{
  "d_mlp": 2048,
  "optimizer": "muon_variant",
  "lr_mult_down": 1.5,
  "lr_head": 0.00507,
  "decay_fraction": 1.0,
  "doc_mask": true,
  "steps": 7660
}
MLP neurons of a small language model. Each row is named by its layer, matrix (down: output weights) and neuron, and shows model dimensions 218-313. Each number is 128 + 24 x the weight over its row's rms, rounded and kept within 0 to 255. Numbers have three digits each.
A block is one neuron, or neurons of one layer that tend to fire together. After each block is what it responds to, as a language model described it from the Wikipedia text at the highest values.

L2.down3:167143158146081145125166088120146131145120172133099095173105124131114130118114127108139145143123119153151124122146112135118068104137113149128135215128161110158124092117147084137132107126114129118158129133152103121124145103136107146157084135121132108153128122118114115112110129123121110141
L2.down313:093111127122094102130135129130168121083104104076184109118148123137132136140158150099151109167099107100129108133148132121083125150140139128157114123144101153106150147161175128144138116142139157131157138129131104102115128137153120109127137109103110105129156116125095135144132100152123149092
L2.down467:142141090178115129154156097160164119144147203143135114135136121146084119120126128119102140142103114143118100121110140148113102126104149115115118149143129101119084120116161154134130134110113151156128094120136184184116137131123126163128103156110120152126119125096136137153142103142117121110
L2.down559:113124119153149113159094114108112091117113103096125103128098126100126124127133142105161126140109119188170127136147133139086160109151097148152119150153138093171153165155117161150120124100098111112153141108162135117133151124127103159147113142079103169110146074158121129136117163164109121115
L2.down1133:112127086134110104146119126110151130132204132100157114109120115096123152094123116082108135129113139158174123101130153126086138160063126142113120103132157151131128132130128115132136175130185085131095089096162136154137128060091123147133127115111095172136103139127131137126165100165092129095
L2.down1344:139131110125112143142112112157167080187164150082110136147128148151114153103134144119166132114123104119140132119109134160122142145077127120152179112137145125175138161190144112153133079088101102160128165138163118147120159112126146153164110144092114110139125109125170122117095139181129110107
L2.down1564:142131141142090124115135111155096130120109133146131098107090104136087201127124140130132126090129093152115138138130107142107137094133135132135102096077153063117172158149139116152139111106116131175139129165145098117095133134180144180140147142145146153110113139149140123134171131166119120094
L2.down1876:117150104119134144162086119146129128168118103092112131147096136131103128194097089131077149114127175194125108169128176147097119129132120121132111113172131066124105142093119110109140129124067149151138099109172105123125128149090146120167132133130118145136176126127148077134135064144124137127
Responds to: The first content word right after a determiner like the, a or his, chiefly "following" (the following units/season), also most, work, years.

L4.down543:121168100128116149164117172103135093067144138127132118133113142058148104092104138096134145135107165174109106135143146123114138155149117117136123077129109087122137097141124169112143135110137147086156144168166142136127099121109137124130115089131134114149114121141135096140103133144148153127
Responds to: The noun or adjective right after a determiner or possessive, usually heading an of-phrase, as in the end of, the following year, main purpose.

L4.down323:143130165087137139120079090157181096129144154096136080109094171068129126142122113102119164148153122114195121137109122106143122103119131125109096106107152124150140140170133076127097113131135152145130099171118148090123119133129126114117159136174083140120114122144131092090104137109118169111
Responds to: First capitalized word-piece of a later word inside proper names and titles, like Society of American Arch(ivists), Child's Pos(e), Master of None.

L2.down377:066119147140130120126129103155145117143121115152146109142117138093140130103164146147118132105109132087135134144134104147167150136078161148178138163116189120111076124144083114127149149138130137100146120128150140131180143123138109101137090116085127089125126136084084120106099150120125101117
L2.down402:103134142153122147127130111122108137103122159186091093137090122087156118087138114117107105104161143146134124110163113150126114123112125165115145123143123131087120097136069087141186165143106100117117111156142124125106131121131117113081110085110171081145143136087127130115162137148098114134
L2.down1100:122140116182124095173154143175120092146147141154153155136149127154147162134130151144159129124063079093121138108121102082101128109102184126108135118144183141084102119169137145158126146126107126098138123124164117103158099162117145092163074112123133134106155149126134141142100114135135160163
L2.down1275:091116121145089114144098105132153119157133137108148136127163087098140169113027136149115151130153095142130168106156132143097146106098117138140158133129171126137130141152137143134127106150155151104088126148147097092126131125119091105109144151145136130184116187134121125156108123142131090118
L2.down1329:161131119152137154182125106133154122104145137128154102114102133100099126124110144152128143107123139060082123108143162092133145101149114156132183144115159120110164163114110141096148133152143123120095104127083157149138118127151123136096117135123105126149128132152131138095139165122099124158
L2.down1475:161160151127125144137124103148155122119156134170157117111114148049098129154113143132149139166132127080171175126104122138109093146133126110125130084110157107097128121131131148102088141152178132146135100183122131156107111143105153111115183126216096103102115116115149120102125177114118160107
L2.down1885:129132128166157139115159130171141095086103146170132084166121107098168135093116158110161142139147123098109104127130089141129127067140141168148119180163114125143084174126105120120136084163120075123182132127102114160118102140117141124084142092155139121125137114131101113092117134119096146160
L2.down1911:134109141152084137173142117112124103111157134122118120146137146140137134118132177120108138135126112130120121125121147110137173176131176140131139166081146186109087156148138158136177122154132146059120114148130075164143115141151135109074134142132149117137105153075124130089112126129136117114
Responds to: Last word or word piece that completes a multi-word proper title or name, such as song, book, album and organization names, e.g. "Away", "Soul", "Sciences", "-ology".

L3.down303:095126132139138102110103092098168158158108107184131100144101117123168092106099144147097149149144091157147127108170107121146132126122163106160087161133117108095090131145131109156081114156081131129132108125086143124156116119133157085143103159091115111134160076151108105142156156124130095132
L3.down407:140110129190115119101169136107111142120148148111125144099170141166113156144140162166123152155098127148133107150130119149145109115128140137143124146152129128161088106129122078108087164127098127123144122148141087068158130164106153110115089111080126120119099177127119143103130131126123139164
L3.down439:148144123190120134113108113129129116138160137112117142130148107142143136102152073112163137120162134130146175109123104198110151113109138133121129104087136083126127152090116137101133140103119151127075129126132098125128151169119106177157141138127146116123123108128108137133107144117159099150
L3.down643:136148111180115130125120094143144144143120133070158157141114131135158176097123080134117149157124104165070100137118122146122127145089118133150149133118110095122099108151110120146176121132198154113085144100100124152106128139091147145155175147089175125125148117107061087113131149162160090128
L3.down650:141144143140109138168095096161156104127158111144130103133143139103120189118122189180113187152139151132132137123150104173109140136073151110160135106144116130114097116164140079123129116126093100145170114137112101130155081154121121102123142106127114135114110151115095097122157111130105132099
L3.down1096:118117064118111070125156103143120107104141120102137121172156134119138128132102166125136152114117132156130125094115120148121119115132182131163113148120159135113131094090106139125178160120130088129144115160108140132111116137150139092095116132085162131146152145155136171159144155154130113154
L3.down1661:115100153141113149123148113129135106124167139152176140090142128132097127153112119115134149148114095126102146114167145160150106105137141115165114178096124137149080152200106118136140143142136127088107137153138121158156118133128167133126112111122152108110124199133089165118176138088114102185
L3.down2014:131121091131174145135095147136152114092162111141160117135117145088138134137125121118098130144125097143110134129151109173113070122122131127147121140094129144128132086176139115142105083196095138138163096136127141139114115097142117139164145170154090123155098137143113112092125146100149117153
Responds to: Tokens partway through multi-word titles and proper names, mostly songs, films, books and albums, often "of" or small words: "Taking of", "I Want It That", "Goin' On".

L3.down210:138166127114104141141143166136096128126128146103164177118168139154167095142122120118082108126124169152143131123149098141138126081150122093115107097103128159152148117124134111146163111129096137130143108131169112092131128136130101101152138104107125117127144165100158122143150136134137065109
L3.down451:143090123119168122142102072147127112102110115126145115114077140109118137162103111157171146099149126089199120110159131072110172131098090134162121090164142090123132155164158100152119121168107122107144121120116133183125158172156140163129130126139143138138119153139146125146122140127143135085
L3.down691:153140124089138157099074173166145174115109160131136089120138153157123066140127135160122156132120148114144156154108139149150124147092092109153135131073167137127139112151131165124140149145141110132138131126109127124117093118135117126152148107109116121140127168128135093137157151113086087146
L3.down899:141136143111117169076107141167130119110096135124163129095062192135127080153136113134164157137117130096124122124149104105126159098134102098126141105133094167084145127115139138138190121168171118122137111159115119125135103099165118178137124109139115134138103156137169109104136120138136103120
L3.down1134:105136114089130124075111163117116139156120155096151135151138101102139104140122118133161112115109123092163133130118137135083132112100108096157162167090137144169111127137158090090141110087073114103135141119156076117107111180179069143156104126103076136140151161108165096151140095135121155141
L3.down1141:153156076088144107100113126170129123111098128110159133169132129142126116103114094194114160095133130112149089145145148092102147101123106132152133105104095155162141126105119150116129110110130091090150129175138158145128104145157123145127161116110106138111123140138138110087182129119108110138
L3.down1227:161154098129093109142152097156163140109134132105174143125095149126107118133167159127149108140149169110081113090104091120135114140143100135121108081146127123118166128125198118143138113108085173125106135108115164170134100148148073160113152139136134123138164156113108095175118098108159099124
L3.down1239:134115102101107140114101120125140143126139146079150149124096153106120120129131108129102143127132159135153147116127133115154155130164134156123112101116115132114167117134097125147124134151143077077124144148134151107124128064159111172123145114127063095151101126074128124153141149147155137133
Responds to: The first cell token right after a leading pipe in wiki-markup table rows, often header words like Year, Pos, Season, or row numbers and pipes.

L4.down1748:168103137113100124134098142124105146113123153112089103139114118127114105109155095115125097121114145131145137113106138131105127107128099141116150091156124123126137112151120151100118112138166154080174095125175142087063143142159155115123075120114080116143054081167141120130147145090096139126
Responds to: Tokens in Wikipedia infoboxes, stat tables and list fields, especially years opening season rows (2020–21) and field labels (County:, League:, Postcode area).

L3.down144:146164108120094161163155156181159105151154119132140161122168121124126102133098116100141100131099144148128102132111129118108110096157129127168158142179099095113078159117164121103135122110127106162152157147118140118083136164127137100128090115100163148144109091108128114115145128136085179105
L3.down482:126131117121123089158126110161113084125123134146169105159178193094101124171148142131152115184085129115100139133105103107137119128101162084141154130159098110166156129094136170130099137158153092090148140106142108107135110108159128131117139113136119164169109175160091115121110121163147137145
L3.down671:142115142150071126163098088183137114149130159082116129156124141114136083134063134150160124128100095112132097124125125135154127080144198127114109177150156138150145137130133148131101162079123115072171139068116117151147176097105148166173094128102156128114136102134134199138121128103107120115
L3.down686:145143087120126078125142136077148121126114105101115120104157083132137087115126139100131190139124118168091170097153110119136142082114107095099115143184117135177145130155157116174131148128178154116101099144109177170121133148138101121138112154097142124139097153142150108143162176150147084115
L3.down1469:174132120148113160148123095134161120138147151106122142128144090134115141122110100129164166088128083112156141137106130140145121099144119153123142134121128090172102133136137116079064097096077141157147117118163139136155154101101171152116113104111111152136078135133073123141086145116146153122
L3.down1512:170113141136121149135112114171177147174173114121137184101160138153082131148133136129119125154146134138116113159106136102127090092163130149162162179124103143156107170097086138115109099117128136174135196175138083104150094111129173109099104118092139139148101126098126132091142136135127145107
L3.down1891:104148160117125123115154140103151151152128112109162096131095136115148129135136162125112111139127101103126122142150117132126155161108117143124161194128155122151164164113122114182141082082105162093148123098134111111111146135139074193134112174092095147134113132134109121125149139144135087128
L3.down1999:092148096121137113138101162098143103124113116182150113100106102137089112125161148109123124137136110160140171127144130108091154123143111133096101083152175139113169105149159131133121137152141139141100085097091133159156114135133077088124118142133156125102145128124135105174134109136144137137
Responds to: The first word or word piece right after "the", mostly years and season spans like the 2020, the 1994–95, also guitar, need.

L2.down773:123122146143083128081116152097145166172133151101167127155146104109152149105158114128151128112109174106148099129138119121171140158158128162113155120144141111129147107091100146077163138129123127107109068114157145110158186122145161111148096145119132164143135116167132129060168110132120115111
L2.down976:187086138128144116079142141129148144122164135106155139165132152148142132123159106175140127122109094097130154166082111162094120111143110100132145114075127107127107066144111142124126161153114120097145122132167113125143122122139053139160185179077108064158145113143157169131168128137095166124
L2.down1247:145101137133137128139107147093108131141152136159146167141139130142097169103102080132066104111161128125114133118096158092141091128147109138106121096132072121126113137112136102108124150147173126148183146181122164132156118148133126148111143158136110109137149140141148114155135140112128163130
L2.down1257:153087123055137122086111147160163132155131138149133104125112087121174100127138131135133126114118118114088086148146132135067102110112069156174134113128129140109140114129136108104103166127137161124127126142150117119127148084114117179124119140111152132086174125134153115160141136143096180120
L2.down1320:107123132127096175127149132153128162149143142107139120112127173099186113159106150127077119107084117124158114159098097131108137120132101126136108170098120163134111083112091137115121113123116105137114144120104152108110133116133155110111141166122147154120136156124127100101166132122072085169
L2.down1403:098149100118104157114126156094163120088138131059163113151109176143107133104136099113076140105143139131139102143136157139138172153122126095125089116061137087094174154097113124117223131144126112149129153134171146160107155132135151172149153118122167132148143119125131135100134114139141112134
L2.down1634:141102111131122108057100119094158122120137151106122101147116139118102127148130126128099094115121118126161140183102083137110128099122131100107134094106122123146118139138139150133074155103130141111120170084147175144072166153127115160119141166146118152127149144160178118135098136154101118122
L2.down1829:098159149122164118144113125150129115164133121170117169126145118110129138166170120112139098152126125111130133123148109121120139135083145097132140065137115132144137114100121097116112147104148123131106125142145139096131118125144095064119109142122121124132160110088162108119145139113119108108
Responds to: Pipe separators, closing parentheses and numbers at the start or end of cells in Wikipedia tables, e.g. club | season rows, squad numbers, climate values like (24).